Weights of a small GPT-style language model, trained from scratch on English Wikipedia.
Architecture: no biases in attention or MLP, tied embeddings.
MLP neurons of a small language model. Each row is named by its layer, matrix (gate and up: input weights; down: output weights) and neuron, and shows model dimensions 112-175. Each number is 128 + 32 x the weight over its row's rms, rounded and kept within 0 to 255. A neuron's up and down rows have the sign that makes its largest values positive.
Before each neuron's rows, "fires after" lists the tokens most often just before its 100 highest values on Wikipedia text that the model never trained on.

fires after: " l", " L", " to", " W", " St", "L"
L7.gate197 [131  96 153  93  76 152 174 113 143 110 134  86 164 150 137 174  81 153  74 140 139  77 111 141  67 131 130  46 138 116 129 137 114  94 180 105 107 114 146 121 138 160 158 169 106 182 172 164 143 106  95 147 168 134 179 148 136  59 113  83 153 105 125  74]
L7.up197 [134 187 144  94  75 102 149 149  99 107 117 154 105 117 204 131 135 123 159  97 122 145 126 176 125  94 154  88  99 142 152 148 160 137 111  97  69 155 127 164  98 144 172 152  56 147 136 138 136 143 137  93 155 120  93  81  85 116 164 127  91 173  87  55]
L7.down197 [177 141 114 145 115 118 121 113 167  64 164 114 153  36 129 141 131 156 111 152 119 100 127 151 156 105 128  97 144 160 130 157 141 181 116 141 150 129 140 116  97 120 174 131  74 153 142 113 130 182 143 122 111  49 169  97 140 114 161  94 117 123 113 131]

fires after: "\n", ".", " un", "il", " ("
L9.gate127 [180 182 161 140 152 202 131 163 129 111 122 117  96 114 158  87  93 101  65 172  96  98 125 130 152 187 139 135 175 130 147 150 102 174 131 106 125 126 147 151 108 148 141 131 120  86  96 161 179 119 159 146 119 163  66 104 172  70 150 168 181 162  69 176]
L9.up127 [104 145 195 143 216 136 142 145  79 140 156  93 156  95 172  87 103 121 107 138 101 145 144 159 117 137 118 159 153 147 114 171 149 121 150 119 124 157 137 133 153 118 153 159 151 174  99  98 153 144  92 128 104  59  63 150 164 145 129 166  99  90  90 187]
L9.down127 [ 84 163 167 186 154 174 115 181 115 101 131 116 103 189 115 178 192 134 156 103  99  97  85  85 102 111 156 170  67 179 129  61 124 105  98 148 168  73 120 122 151  40 155 174 115  80 136  86 132 117 157 109  91 153 150 121 146 150 148 147 132 115 120 197]

fires after: " re", " ex", " de", " Con", " D", " p"
L6.gate327 [158 123 105 110 129 128  41 126 215 129  90  71  94 120 146  77 165 177 157 125 113 154  74  83 121 150 133 117 177  16 111 133 126 135 147 193 115 118 123 117 140 105 120 115 105  66 150 106  95 109 139 101  85 117 150 213 142 132 150 135  65 132 109 128]
L6.up327 [124 110 134 167 145  97 148 122 124  99 136 197 173 133  91 133 151 124 109  86 133 129  68 141 136 193 120 142 120 147  59 146 140  95  97 175  89 121  95 175 146 167 132 140 103 165 111 115 150 162  88 116 123 155 126 151 128 107 108  82 134 133 153 139]
L6.down327 [109 106 207 134  76 137 104 106 165 158 122  37 110 122 122  91 165 180 151 158 119 148 112 124 169  94 130 162 149 111 109 157 119 169 151 136 128 144 135 139 197  93 158  86 124  93 148 152 120 101 110 125  97 128 158 144 132 149  64 131 120 138 132 143]

fires after: " part", "ur", "ff", " pre"
L8.gate18 [128  90 127 172  79 123 114 141 164 123 178 164 178 129 139  83 102 132 161 154 130  83 142 126  86 166 130 128 147 124 132 115 147  89 116 124 106 146 150 146 150  97  52 105  79 125 109 194  98 127 132 119 149 123 187  71 171  73 123 184 168 115  14 105]
L8.up18 [143 156 135 167 224 172 162 135 152 127 169 115 100  65 163  75  99 145  82 176 125 178 147 128 123 172 131  75 126  76 115 115 146  86 138 155  79  73 150 120 133  89  99 120  85 144 141 191 155 102 107 111 122 162 109 129  90  94 153 132 181  81  58 117]
L8.down18 [170  96 159 149 117 116 108  65 143 116 107  79 103 154 172 162 135 134 140 160 130  72 137 109  61  44 112  95 139 110 151 141 115  50 110 130 155  53 161 192  70 147  96 106 128 158 123 127  90 136 157 132 151 105 112 111 134 116 151 175 122 113 189 112]

fires after: " c", " b", " B", " Comm", " C"
L4.gate302 [120 152  99 129 100 156 106 100 110 147 129 104 160 153 153  81 125  73 164 168 163 141 150  73 135  83 208 135 107 153  79  99  78 100 122 173 155 121 132  98 176 105 188 123  84  86 166 137  92 120  70 177 120 117 167 141  97  50 146 157 127  94 113 114]
L4.up302 [116 133 106 119  76 172 147 129 194 120  87 112  69  61 122  90 129 161 129 131 119 125 122  80 155 150  96  49  67 113 128 193 136 163 154 120 149 149 137 104 115 123 206 164 103 124 147  97  92 111 166 135  81 109 136 195 106 111  71 208 198  85 128 143]
L4.down302 [154 133  62 178 108  91  81 150 196 160 139  65  73 133 169 138 161 141 146 118  78 192  61 143  95 136  94 133 137 150 185 100  82 107 124 144 107 101 147  88 114 152 115 132 131 126 100  70 179  96 154  77 154 107  91  80 145 136 156 155 129 135 121 142]

fires after: " in", " S", ",", " At", "0", " of"
L3.gate215 [125 111 107 121 141 146 155 129 178 181 146 126 203 159 148 104 160 129 134 107 120 137 210 127 143 126  93 127 173 162 169  59 165 144  94 169 174 156 176  95 106 155  73 149 118 136 113 136  77 118  82 150 113 130 132 150 110 147  98 100 132 126 151  76]
L3.up215 [143 151 103 116 139  99 161 149 188 124 133 118 136 166 147  69 128 116 151  73 169 128 166 128 155 117 104 118 159 181 131 109 164 156 117 192 197 176 112  98  75 113  45 126 126 114  99 154  89  91 156 155 112  80 195 123 151 116 144 122 143  99  75 123]
L3.down215 [172 111  97 176 121  64 183 109 111 114 173 131 168 120  89 113 120  97 113 142 153 125 161 125 115 155  95 179 108 101 143 123 155 163 115 166 130 113 163 138 109 104  47  84 153 124 139  80 158 151 146 101  96 132 146 158 136  90 123  75 135 145 165 135]

fires after: " f", " com", " F", " a", " N"
L7.gate276 [149 150  94 155  79 144  97 137 175 131 165 139 128 122 107 141 121 180 121 122 155 109 112 102 114 126 123 135 103 118 155 158 106  96  63 145  77 146 105  95 182 145 112  95  80 140 139 108 143 169 174  59 109  98 121 160  80 142 170  62 118 148 128  67]
L7.up276 [149 121 113 155 108 130 148  64 153 110 190 152 125 170 131 100 128 107 146 131 176 124  98 147  94  45 118 187 148 114 102  94 143 142 152 151  94 116 137 108 158 194  70 132 120 110  96 132 121 181  73 146  92 127 148 177 124 109 135 104  99  93  63 150]
L7.down276 [ 96  91 142 136  61 162 144 154 195  90 111 143  98 146 165 102 125 104 146 135 152  47 172 133 131 102  58 108 156 136 102 127 161 109  95  87 126 114 152  99  99 136 140 125 122 187 120 166  95 110 184 107 142  71 100 111  83 124 179 110 155  31 185 162]

fires after: " (", "\n", "20"
L3.gate269 [ 93 155 161 141 106 137 107 199 137 189 116 140 126  91 168  92  96  52 154 167 140 114 143 157 149 153 143 159 162 112 112 136  57 112 133 138 138 151 104 109 128 106 124 152 123 131 103 101 109 119  86 121 130 143 147 193 132 118 124 127 108 150 116 128]
L3.up269 [ 95 133 150 141 175 111 170 161  96 139 153 125 178 173 125  85  78 175 142  87 178 118 149 134  43 201  85  99 123 145 130 146  91 112  97 151 119  76 153 116 113 131 119 187 133 134 109 128 125 149 174 112 127 135 140  97 176 158 110 211  75  85 108 128]
L3.down269 [140  92 211 165 166 139 129 118 174 122 134 133  94 120 127 136 158 220 150 152 168  97 109 119 129 169 146 177  80 114 134 110 136  74 121 179 142 180 153 139 140 140 185  91 163 140  86 141  98 115 121 161  94 120 139 142 115 121  82 118  97 150  90 172]

fires after: " F", " f", " w", "in", " Z", ","
L7.gate73 [155 105 132  91 119 125  93 147 143 113 182 135 125 163  95 143 132  76 164 171 135 154  65 117 105 193 139 117 119 151 131 140  98 116  98 100  55 128 130 145 121 169 102 156 139 183 173  83 214 122 153 159 145  50  92 118 121 174 161  43 147  64 138 173]
L7.up73 [154 175 109 107 143 142 135 105  92 123 145  86 134 178 160 129  45 126 155 177 125 190 128  95  26 121 135  92 105 128 119 137 112 177  70 153 120  67 121 160 116 199 133  94 156 112  93 141 150 136 102 138 147 142 129 111  64  56 151 120 139 140 158 113]
L7.down73 [ 66 121 138  63 117 123 109 126 162 135 117 179 128 151 123 185 161 118 107 119 131 147 132 142 164 129 122 124 157 129 128 198 167 171 121  88 130 124 128  87 121  90 155  90 135 189 145 116 161 134 175 101  68 153 174 103 149 173 129  67 154 124 100 122]

fires after: "20", "3", "9", "4", "6", "7"
L7.gate239 [ 95 145  85 125 101 131 168 158  67  88 131 152 128  95  92 173 100 107 161 134 136 169 133 141  67  91  79 116 103  93 125  78 144 160 169 158 128  78 155 141 127  92 131 145 122 111  95 123  77 126 141 159 123 119 111 151  91 129 123 144 168  99  69 125]
L7.up239 [159 166 148  98  93 137 172 158 146 121 154 135 114 128 160 140 151 106 136 124  75 157  25 138 164 138  96 136 113  43 160 135 139 122 130 187 167 129 115  93 139 129 119 168 106 176 106 115 156 117 128  95 137 101 153 121 168 165  71 164 168 133 101 132]
L7.down239 [115  90  91 128 170  76 184 103  98 121  73 121 104 106  98  62 136 123 104 146 177 158 102 119 136 204 131 142 170 130  62 164 153 126 100 147 191  90  83 135 196 160 142 133  89 162 106 138  57 142 109  21 132  92  96  99  89 109 145 113 119 164 126 131]

fires after: "\n", "-", " (", "–", " '", "=="
L7.gate311 [187 145  63 145 114 136 154 149  87 112 124 105  83 108 128 190  98 132 131 154 139 146 116  96 133  88 200 205 157 114  97 179 128 166 121 107 157 118 157 129  79  97  91 106 113 147  74  91 138 160 134 109  83 123 129  81 105 130 172  99 145 176 124 137]
L7.up311 [ 86  77 179 148 114 124 138 106 133 187 192 115 102 111  83  63 121  56 107 191 113 101 141 177 166  98 196 198 110 143  81 132 172 102 108 172 149 163 153 108 111 132  80 164 133 181 123 186 163 157 111 140 116 169 126 135 130 107 176  75 119 158  65 119]
L7.down311 [143 134 146 107 139 118 100 133  70 129 149 137  72 145 137 110 153  90  92  99 156 135 124 102  71  93 140 102 139  98 101 207  75 150 157 151  88 180 122 143 177 135 123 120 191  95  87 104 142 128 201 117 176 136 194 103 145 120 101 108  90 113 149 188]

fires after: " L", " l", " m", " an", "m", " J"
L9.gate119 [ 97 153 133 133 150 161 127 182 111 150 155 143 148 149 138 148  94 136  68  68 115 176 141  91 133 164 165 181 146 129 139 134 135 162  83 161 123 133 141 189 146 108  97 101 128 103 151 149 144 193  85 147 134 144 110  71  82 171  95  97 123 127  93 113]
L9.up119 [127 150 132 140  87 117 128 120 162 132 157 132 136 160 151  78 138 114 122 167 119 148 137 102 147 186 157  63 141  99  79  81 106 168 118 108 121  86 184 139  91 193 177 119  58 182 133 109 147 165 105 118 115 126  92 123 134 184 102 140 175 193  83 146]
L9.down119 [205 148 135 145 120  59 142 144 113  92 179 125  80 117 145 151 173 185 136 122 129 167 109 146  78 123 106  98 109 146 155 141 145 161 157 143 152 155  64 114 181 114 109 142 161  89 116 152 134 114  90 106 103 130  83 137 131 115 156 130 110 190 133 105]

fires after: " m", " l", " man", "ic", " M", " at"
L4.gate24 [ 75 157 143 172 139 132 157 159 157 124 135 147 130 101 134 106 151 138 163 150 125  90 104 181 111 135 124 119  70 129 139 105 103  97 157 131 189 174  95  95  87  67 151 160 136  66 112 138 215 108 120 191 149 125  78 181 111 108 142 113  80 101 140 109]
L4.up24 [147 170 140 152  79  64 207  54  80 159 222 114 122 154 137  87 178 201 139  93 146 111 131 130 154 100 124 156  96  94 162 140 121 157 116 117 140 145 131 157 116 124 150 129 132 114 168 134  95 140 160 159 145 150 139 116 151 113 100  86  83 142  66 170]
L4.down24 [170 115 155  23 125 117 172  54 170 144  98 182 100 124 156  97  90 152 110  76 117 121 155 159 140 103  86  97  95 104 104 165 136 114 170  57 185 125 111 144  98 102 190 110 139 121 135 130 157 156 128 130 144 152  28 175  74  69 156 127  93 117 152  82]

fires after: "-", " de", " pro", "ro", " D"
L8.gate299 [145 129 114 143 104 139  91 152 194 124  97 162  89 144 159 134 162 142 162 121 115 159 121  98  82 150 180 127  71  99  73 153 109  83 138 179 127  82 164  92  97 170 137  75 111  93  68 132 150 140  71 102 132 137 129 161 109 105 128 111  74 125 118  75]
L8.up299 [139 115 149 127 152  80 148 111 136 141 140 129 111  90  91  99  86 134 113 107  92  84 164  90 143 145 130 156  89 173 169  84 166  41  69 129  88 156 103 121 115 113 168  48 117 122 159 138  99 103 121  91 122 163 163 102 130 137 130  72 101 150 141 132]
L8.down299 [182 111 138 131 135  89 161 127 137 132 108  53 122 142 155 118 155 129 117 155 104 126 122 101 187  59 122 101 165 121 124  62 123 202 174 144 147 122  94  53  71 175 111 129 152 144 169 193 107 142 179 160  74  84 133 136 160 150 164 133 143 117  95 129]

fires after: " rec", " B", " d", "st", " l", "y"
L3.gate199 [109 141 133 147 112 139  73 128 113 145 151 130 117  49 116 130 166 138 146 126 143 124 168 129 166 107 183 168  96 123  91 114 151  73 146 144 149 117 165  55 142 143  97  82  61 137 123 116 107 177 134 102 118 117 122 114  94 181 118 182  92  85 141 140]
L3.up199 [ 86 207 131 131  81 151 114  65 151 151 124 109 118  63 105 109 127 118 105  90 158  97 128 143 222  88 156 180 158  91 137 120 139  57 145 155 113 111 135 114 152 115  95 111  98 155 139 119  90 225 158 110 143 117 120 122  92 142 122 203  86  89 134 102]
L3.down199 [120 147 147  81 119 145 163 101  80 117 103 176 116  61 132 108  83 106 107 133 125  79 137 130 113  80 146 140 122  99 141 161 108 159 148 123 147  79 131 113 143 173  86 114  87 106 115 114 180 133 184 106 166 142  98 140 180 180 160 150 165 108  99  42]

fires after: " m", " P", " p", " M", " t", " s"
L6.gate0 [108 101 171 161 109 129 143  68 186 108 177 143 133 149 138 143 137 179 149 176 134 100 117 129 137 166 171 177 115  93 110 108 127 125  94 108 114 101 131  66 147 201 133 115 135  79 125 202 106 152 124 139 129  41  90 150  84 101 137  81 176  96 111  76]
L6.up0 [140 109 136 141 110  95 160 148  57 126 179  81 113 127  85 150 115 117 119 154 173  74 152  86 197 144  86 160 146 115 149 153 118 130  72 122 152 139 137 132 163 158 109  66 162 107 156 161 128 106 101 113  96  96 148  65 160 159 109 172  81  85 151 158]
L6.down0 [125 134 150  83 135 141 152 140 121 136  74 119 113 188  94  74 143 150 101 113 170 156 150 128 123  85 127  95 151 145  81 170 142 144 143 142 103 148 167 150 134 140 191 136 180 138 161 106 110 162  92 140 125 154 174 156 113 184 149  85  89 138 108 127]

fires after: " s", " b", " de", " h", "is", " H"
L4.gate197 [ 97 142  84 123 139 136 161 127 136 107 125 114 150 142  78  97 150 158 109 147 111  99 127  52 102  83 171 146 104 112 176 110 104 135 125 117 149  87 128 164 141  94 148 141 189 128 159 213 176 101 152 142 152  99 158 113 170 171 111  82 111 147 130 119]
L4.up197 [ 86 153  96 164 199 145 151 142 142 134 102 200  89 119 115  80 183 164 116 146 111 117 117  87 104 125  71 145 116  81 128 187 115 102 169 116  90  57 134 107 106 174 152 111 149 124 155 188 121 104 119 120 115 110 138  84 136 104  99 120 125 129 135 111]
L4.down197 [116 104 140 136  94 124 139 138 113  62 129  95 137  99 144 120 135 148 152 129 165 131 142 107 128 125  98 121 142 119 171 175 121 113  93 163 113 120  84 189 192  83 207  95  87 109 162 131  70 121  65 144 117 141 113 120  86 151 168 129 130 190 153 105]

fires after: " s", " sh", " f", " w", " l", " m"
L4.gate383 [ 73 117 149 123 120 113 190 140 132  90 131 128 153 108 122 119 131 131 113 148 177 128  98 160  40 158 114 168  80 100 107 128 167 141  99 117 136 161  83 130 116  83 171 136 172  70  92 143 136 110 105 139 142 118 101 117  76 154 157  90 150  84 130  36]
L4.up383 [128 182  97 143 116 107 166 110 153 126 106 111 125  76 177 171 137 144  92 172 158 157 111  88 111 155 164 133 112 100 154 148 111 148 115 149 147  47 125 126 136 147 136 144 166 113 157 140 133  67  92  81 112  95  90 100 176 142 119  60  67 130 143  90]
L4.down383 [ 97  67 117 128 135 132 153 110 112 113 182 186 152 129 153  77 128 149 149 132 102 125 150  86 126  93 140  89 143 107  98 176 161  88 112  86 112 137 126 213 169 123 135 144 143  98 153 153 112 137 107 129 109 120 105 108 113  85 145  93 114 117 166 100]

fires after: "\n", "===", "==", "irst"
L10.gate321 [118 134 151 142 163 149 102 101 154 123 116  82 136 147 114 102 126 126 176 151  70 166 194 141 126 113 195 125 113  66 118 200 171  80  68 143 135 143 120 147  90 129 103 122 183 180 158 184  88 192 155 102  97 189 105 164 124 137 126  68 136 164  91 134]
L10.up321 [112 151 184 113 127  97  78 141 137 121 107 145  89  95  80 191  76  90 101 175 119  82 157 183 130  93 160  81 108  95  75 159 118 173 106  93 119 141  97 156 123  86 119 102  98  77 141 143 108 107 124 159 142 120 100 206 100 102 136  91 139 152 124 123]
L10.down321 [159 152 134 126 147  58 147 130  70 121 133  79  86 126 161 135 177 181 118 201 102  94 185  89 102 108 121 104 146 156 158  91 127 159 184 156  60 102 134 141 136 153 179 114 180 146 172 118 161 159 160 117 159 128 122 106 125 123  90  64 156 122 138 149]

fires after: " L", "d", " D", " E", "m", "st"
L6.gate40 [ 79 133  92 118 110 102  70 133 179 137  96 125 148 154 112 107  72 101 102 134 111  65 126 118  75 164 132  65 111 160 133 114 151 118  89 180 109 122 173 133 165 129 136 170 134 140 109 152 164  98  94 159 160 133 118 112 126 120 129 134  99 206  82 104]
L6.up40 [ 83 121 111  97 166 216 131 126 165 173 160 171 118  64 145  38 109 110 136  91  87 173 138 157 126 212 102  86 144 112 124 203 156 141 133 150  89 122 171  64 125 163 153 160 125 125  96 126 135 110 107 136 136  93 144 104 101 126 134  56 127 145 141 126]
L6.down40 [184 160 140 179 112  88  62  99  85 160 195 112  86 177 150 137 122 178 127 140 116 128 125 130 111 116 127 136 155 127 146 159 170 165 135 155 176 144 113 109 188 132 109  63 109 124 168 156 157 131 100 120 129 133 178 165 184 105  89 124 108 211 107 104]

fires after: "a", "re", "ime", "le", "one", "}"
L8.gate244 [126 156 140  78 122 150 155 169 106 158 117 120 116  49 117 125  36 154  45 109 161 110 140 116 165 124 147 124 161  52 106 143 126 117 155 170 151 113 143 123 169 120  88 163 151 145 134 143  85 104 168 161 127  91 123 177 145 126 143  26  76  91 160  69]
L8.up244 [ 73 151 129 120 139 114 109 175 122 160 134  96 174 100 105 185 120 133 119 105 165 146 113  90 183  97  87 132 106 170 198 130 200 155 133 148 124 154 181  92 154 139  30 120  95 112 110 172 101 111 139 102 179 129 127  89 147 149 131 125  92  69 133  90]
L8.down244 [107 127  76 134  55 183  52 126 173 130 125  93  88 170 125 113 171 103 114 129 125 155 142 112 122 105 115  83 161 124 127 119 136 106 154 135  61 139 142 109 160 140 130 123 140  92 117  82 111  93 152 211 145 114 128  91 143 168 137 154 164  67  94 164]

fires after: " H", " h", " k", " t", " m"
L6.gate163 [118 116 108 134  63 144 147 146 122 136  82 157 141 155  94 147  97 150 107 103 148  44  48 158 144 147 164 129 104  89 122 169 128  65 152 153 165  92 142  96 145 128 110 137 139 116  81 136 123 148 169 133 142  76 121 155 132  87 145 106 108 147 133  96]
L6.up163 [111 155 154 156  67 150 123  90 125 214 131 102  92 100  82 106 151 173 110 124 163 134  88 145 130 123 132 113 161 151 177 121  68 104 156 129 109  79 108 172 153 133 147  68 124 129 140 112 190 169 181 176 137  69 137 117  89 117 150  80 102  83 105 145]
L6.down163 [155 130 170 137 178 170 139 136 154 113 116 155 161 160 121 144  95 104  73  79  57 127 133  92 127 110 147 144 114 101 141 204 116 144 109 109 101 126 159 138 101 132 135 165 131  76 141 164 144  95 116  95  86 181 124  55 160 169 158 159 118 160  93 127]

fires after: " N", " M", " inv", " s", " S"
L6.gate249 [158 110 106 126 121 105  84 142 108  74 126  86 152 148 126 112 161 149 120 112 170 133  96 110 119 152 191 125 125  99 170 129 164 152  95 131 129 152 143 104 135 115 126 113 178 132 175 125 106 119 101 151 159 166 104 107  80 192 110 207 110 118 129  86]
L6.up249 [145 125 103 159 134 148  96  96  88 173 145 175 145 127 152 151 116 163 118  69 157 115 165 145 117 119 181 170 129 127  58 111 165  81 102 143 155 133 132 112 139 134 121 145 123 126 122  92 145 134 119 133  82 125 130 138 122 214 103 147 179  79 128 102]
L6.down249 [143 119 147  95 157 140 110 102 114 133  75 120 122 119 114  91 132 121  99 113 144 143 105 128 174  61 127  99 101 166  83 120 110 170 140 159 195 215 146 184 109 103 122  89 162 115 145 111  80 131 137 182 172 117 176 120 152 141 177 136 165  99 106 142]

fires after: "or", " c", " C", " rec", "oc", "H"
L10.gate280 [141 144 139 200 115 194 195 141 105 133 102 116 180 148 121 114  83  87 129 143 116 150 108 108 215 150  63 138 101 120  58 133 121 112  95 131 105 164  79 155 172 119  77 183 136 123  95  73 116 126 163 181 151  80  97 129  91 119 144 122 109  63 105  99]
L10.up280 [105 154  92  60 136 153 119 192 144 168 146 146  72 170 155 150 150  90 149 124 167 169 155 135 132 146 121  70  84 140 136 191 156 122 109 107 107 112 199 176 150  82 146 125  57 156 106  73  92 108 125 142 180 124  69 183  96  64  90 134 147 122 105 119]
L10.down280 [182 169 121 137 123 106  84  83 198 153 123 113 143 119 176  87 130 142 210  81 103 129 110 112 153 122 130  79 141  90 110 160 156  93 149  70 145 125 125 158 126 119 161 187 188  65  87 149 131 161 140 127 183  90 126 121 121 108 159 136 139 150 152 108]

fires after: " w", "re", "he", " f", "le"
L8.gate220 [164 125  67  71  57 124 131 125  99 164  93 101 146  57 122 111 126 132 107 114 129 149  86  97 180 139 156 121 135 119 120  88 169  60 129 131 168 117 187 124  78 126  74 117  77 115 103 143  71 134  78 133 157 199 132 159 106 118 135  90 129 127 129 125]
L8.up220 [100 159 174 119 124 174 179 122 117  84  56  89 110  71  93  91 143 114 104 116 144 120 108 168 146 130 135 104  52 120 203  87 115 120  72 185 150 146 112  82 128 120  85 110  99 120 135 187  83 108 135 150 134 174 134 106 140 140 145 132 103 105  78 126]
L8.down220 [155 159 103 160 202 128 107  69 159  86 183 195 150 144 136 114 125  83 160 136  89 129  94 150 116  86 114 203 178 125 168 157 110  80 115 115 111 123  71  92 139 139 138 133  97 119 143 116 142 149  96 120 118 105  82 154 145 130 131 128 140 124 146 112]

fires after: " ex", " cl", " he", " re", " V"
L12.gate210 [184 127 117 130 102 123  64 134 123  93 105 173 150  90 150 151 118 114 159 160 117 139  51 150  78  99 188 111 164 149 158  69 165  58  82 112  98 147 127 100  99 174 119 105 134 167 132 154  52 119 101  96 134  51 107 143 118 110 122 163 128 167 116 140]
L12.up210 [164 151  95 132 168 142 118 168 169 144  94  94 100  80 104 114 110 160 167  90  95 165 138 131 110 154 144 106 161 117 118 148 141 131 124 148 131  82 131 113 183 168  89  83  85 106 136 201  95 140 117 122  94 135 109 105 197 159 107 147 156 144 169 109]
L12.down210 [ 98 113  61  71  97  99 151 140 114  95 156 117  82 164 142 138 132  64 182 129  99 156 115 113 115 150  99 137 120 103 154 169 170 149 155 117 123 165 153 151 130  49 190 113 112 206 187 110 145 120 114 127  91 132 158 107 129 147  69 122 141 111 178 124]

fires after: " M", " m", "v", "ech", " Ind", " p"
L6.gate289 [134 120 120 115 105 110 129 118 126 151 127 201  76 132 143 182  82 137 144 121 109 119 152 132 127 110 174 128  85 136 113 153 104 117 112 157 149 138  83 136 127 105 134 196 140  64 120 169 191 126 170 164 127 110  81  64 147 106  85 145  96 112 110 106]
L6.up289 [ 91 151 119  66  98 128 138 130 112 190 149  76 127 140 135 162 118 135 135 118 129 150 183 128 168 144  76 193  83  95 110 163  94 105 121 121 172 189 105 100 152 109 227  77 166 124 184  58  99 122 165 146  98 112 112 181 131 100 125  82 167 184 158 109]
L6.down289 [141 105 119 126 103  81 154 139 159  86 153 161 107  87 174 188 126 130 121  84 155 183  95 137 181 166 130 141 100  74 155 155 158 128 172 132 124 138 186  53  74 162 167 193  89 119 113 181 189  95 131 131 112 130 105  95 103  80 178 167 143 121 140  86]

fires after: "8", "0", "1", "7", "5", "4"
L4.gate35 [152 182  94 126  96 111  81 189 115  80 164 173 107 115  79 142 119 157 138  78 121 163 123 157 171 110 131 147  93 107 127 109 170 128 138 171 111 126 116 113 155 166  77 109 203 153 155 116 111 133 151 209 162 105 117  97 145 159 106  87 118  29 143 167]
L4.up35 [104 149 139 133 106 109 136 158 135 103 162 121 135 139 163 155 136 182 118 160  62 101 104 116 142 143 102 210 126 123 134 111  84 118 163 116 126 155 112 154 119 135  99 110 106  90  85 137 110 124 120 133 213 118 103 125 149  77  88 160 173  87  33 157]
L4.down35 [100 105 116 168 165 170 149  52 123  99 132 154  99 134 141 119 126 112 160 100 153 134 150 138  96  80 117 128 179  85  81 157 197  94 127 134 157 129 121 118 108 153  89 141 154 155 137 147 153 144 152  75 165  72 155  63 102 125 141  88 112 135 142 134]

fires after: " c", " A", " ar", " l", " le", " rec"
L3.gate331 [ 72 208 119 149 148 107 143 127 157 132 186 108  56 132 120 142 142 110  80 147 130 148 136 169 154 148  92 105 116 129 142 136 116  93 116 110 108 128 150  67 158 108 146 162  95  91  82 139 176 192 139 137 142 113 118 175 162 166  63 131 103 115 155 155]
L3.up331 [105 101  96 135 133  88 198 111 101 125 169 100  97  99 140 158 155 111  74 123 156 115 148 169 174  91 156 117  59 174 141 164 152 123 146  83  85 175 126 132 134 156 137 148 108 168 104 140 126 196 123 128 158 189 139 142 109  84  91 170  63 133 144 144]
L3.down331 [100 111 153  73 165 175 180 154 110  92 140 153 138  75  98 132 129 143 101 157 120  85 175  90 156 128  93  78 161 167 100 144 130 151 135 107 135 120  93 160 178 195  93 103 103 151 125 152 170 139 120 123 141 117  87 124 118  77  81 139 130 137 113 107]

fires after: " s", " to", " ", " S", "inc", "it"
L8.gate180 [121 136 139  95 156  99 150 124 132 127 125 117 109 148 150  89 130 173 136 167 169  84 172 108  76 117 176 139 102 162 207 133  98  95  97 132  89  61  86 120 176  76 100 147 145 182 124 179  98 137 143  97  83 105 113 151 132 134 128 162 115  71 156 146]
L8.up180 [180 116 145 125 126 128  94 145 121 141 112 119 101  76 196 136 132  43 129 132 139 143 111 113  85  77 160 100 157 119 131 114 143 135  84 132 106  93 158 143 167 175 110 122 165 166 119 149 188 137 136  84 170 129 108 137 109  85  81 114 151 111 168 116]
L8.down180 [160 105 135 106 136 124 147  67 144 133  86 104 143 142  87 130 134 147 152 118 151  85 118  80  82 119 156 141 116 119 129 162 146 121 112  93  75 116 113 126  93 147 121 127  91 163 146 155 151 157 189 174 106 160 144 147 100 141 105  53 168 100 126 132]

fires after: " s", " S", " b", " p", " H"
L8.gate142 [116 168 111 120 169  78 136 134  58  95 149  96 144 117 120 118 142 189 133 179 117  80 158 139 132 158 124  92  87 114 154 136 148 133 129 163 117 119  89  52 151 137 206 131 177 129 140 147  87 139 127 123 138 115 114 115  95 173 124  95 158 114 175 141]
L8.up142 [169  98 156 123 108 140 117 152 144 129  66 119 152 171 136 120 139 154 119 168 133 197 154 165 112  94 145  72 135 138  98 162 173  73 132 129  78  95 142 119 112 179 146 126 104 150 163 157 120  80 185 129 121  93 122  88 117 189 128 166 126 151 127  94]
L8.down142 [ 91  73 113 100 143 128 206 105 169 103 131 113 140 164 131 134 144 134 104 113 135 132  62 128 119  96  71 155 120 126 176 208 128 190 145 146 144 160  64 182 121 112 173 133 116  68 166  86 161 106 111 134  83 146 178 120 122 155 179 120 107  86 109 153]

fires after: " w", " l", " part", "ur", " d", " W"
L10.gate233 [157 139 161  90 149 100  97 119 126  83 118 109 138 119 118 182 109 124 174 192  69 138 122 138 105  74 193 129 134 150 163 103 123 100 124  89 134  93 183 205 118  68 161 154 163 145 107 146 123 110 105  90 149 150 112 119 111  88 137 154 186 131 130  97]
L10.up233 [112 166 173 173 194 101 143 108 155  68  92 203 111 134 113 130 126 180 166 134  71 158  94 135 132 121 215 146 129 116 133 156 135  88  91 106 122  56 125 147 183 138 150 165 108 164 127 181 163 130 171 139 109 120 122  83 104 133 143 121 140 162  70  61]
L10.down233 [104  52 153 120 104 151  94 139  88 114 135 157  83 125 141 229 116 109 155 182  71  82  97 140 137 102 121  66 115  87 134 131 158 139 133 162 146 175 110 151  77 134 117 104 156 101  82  96 118 116  88  74 172 102 149 100 150 155 123  89 139 133 127  87]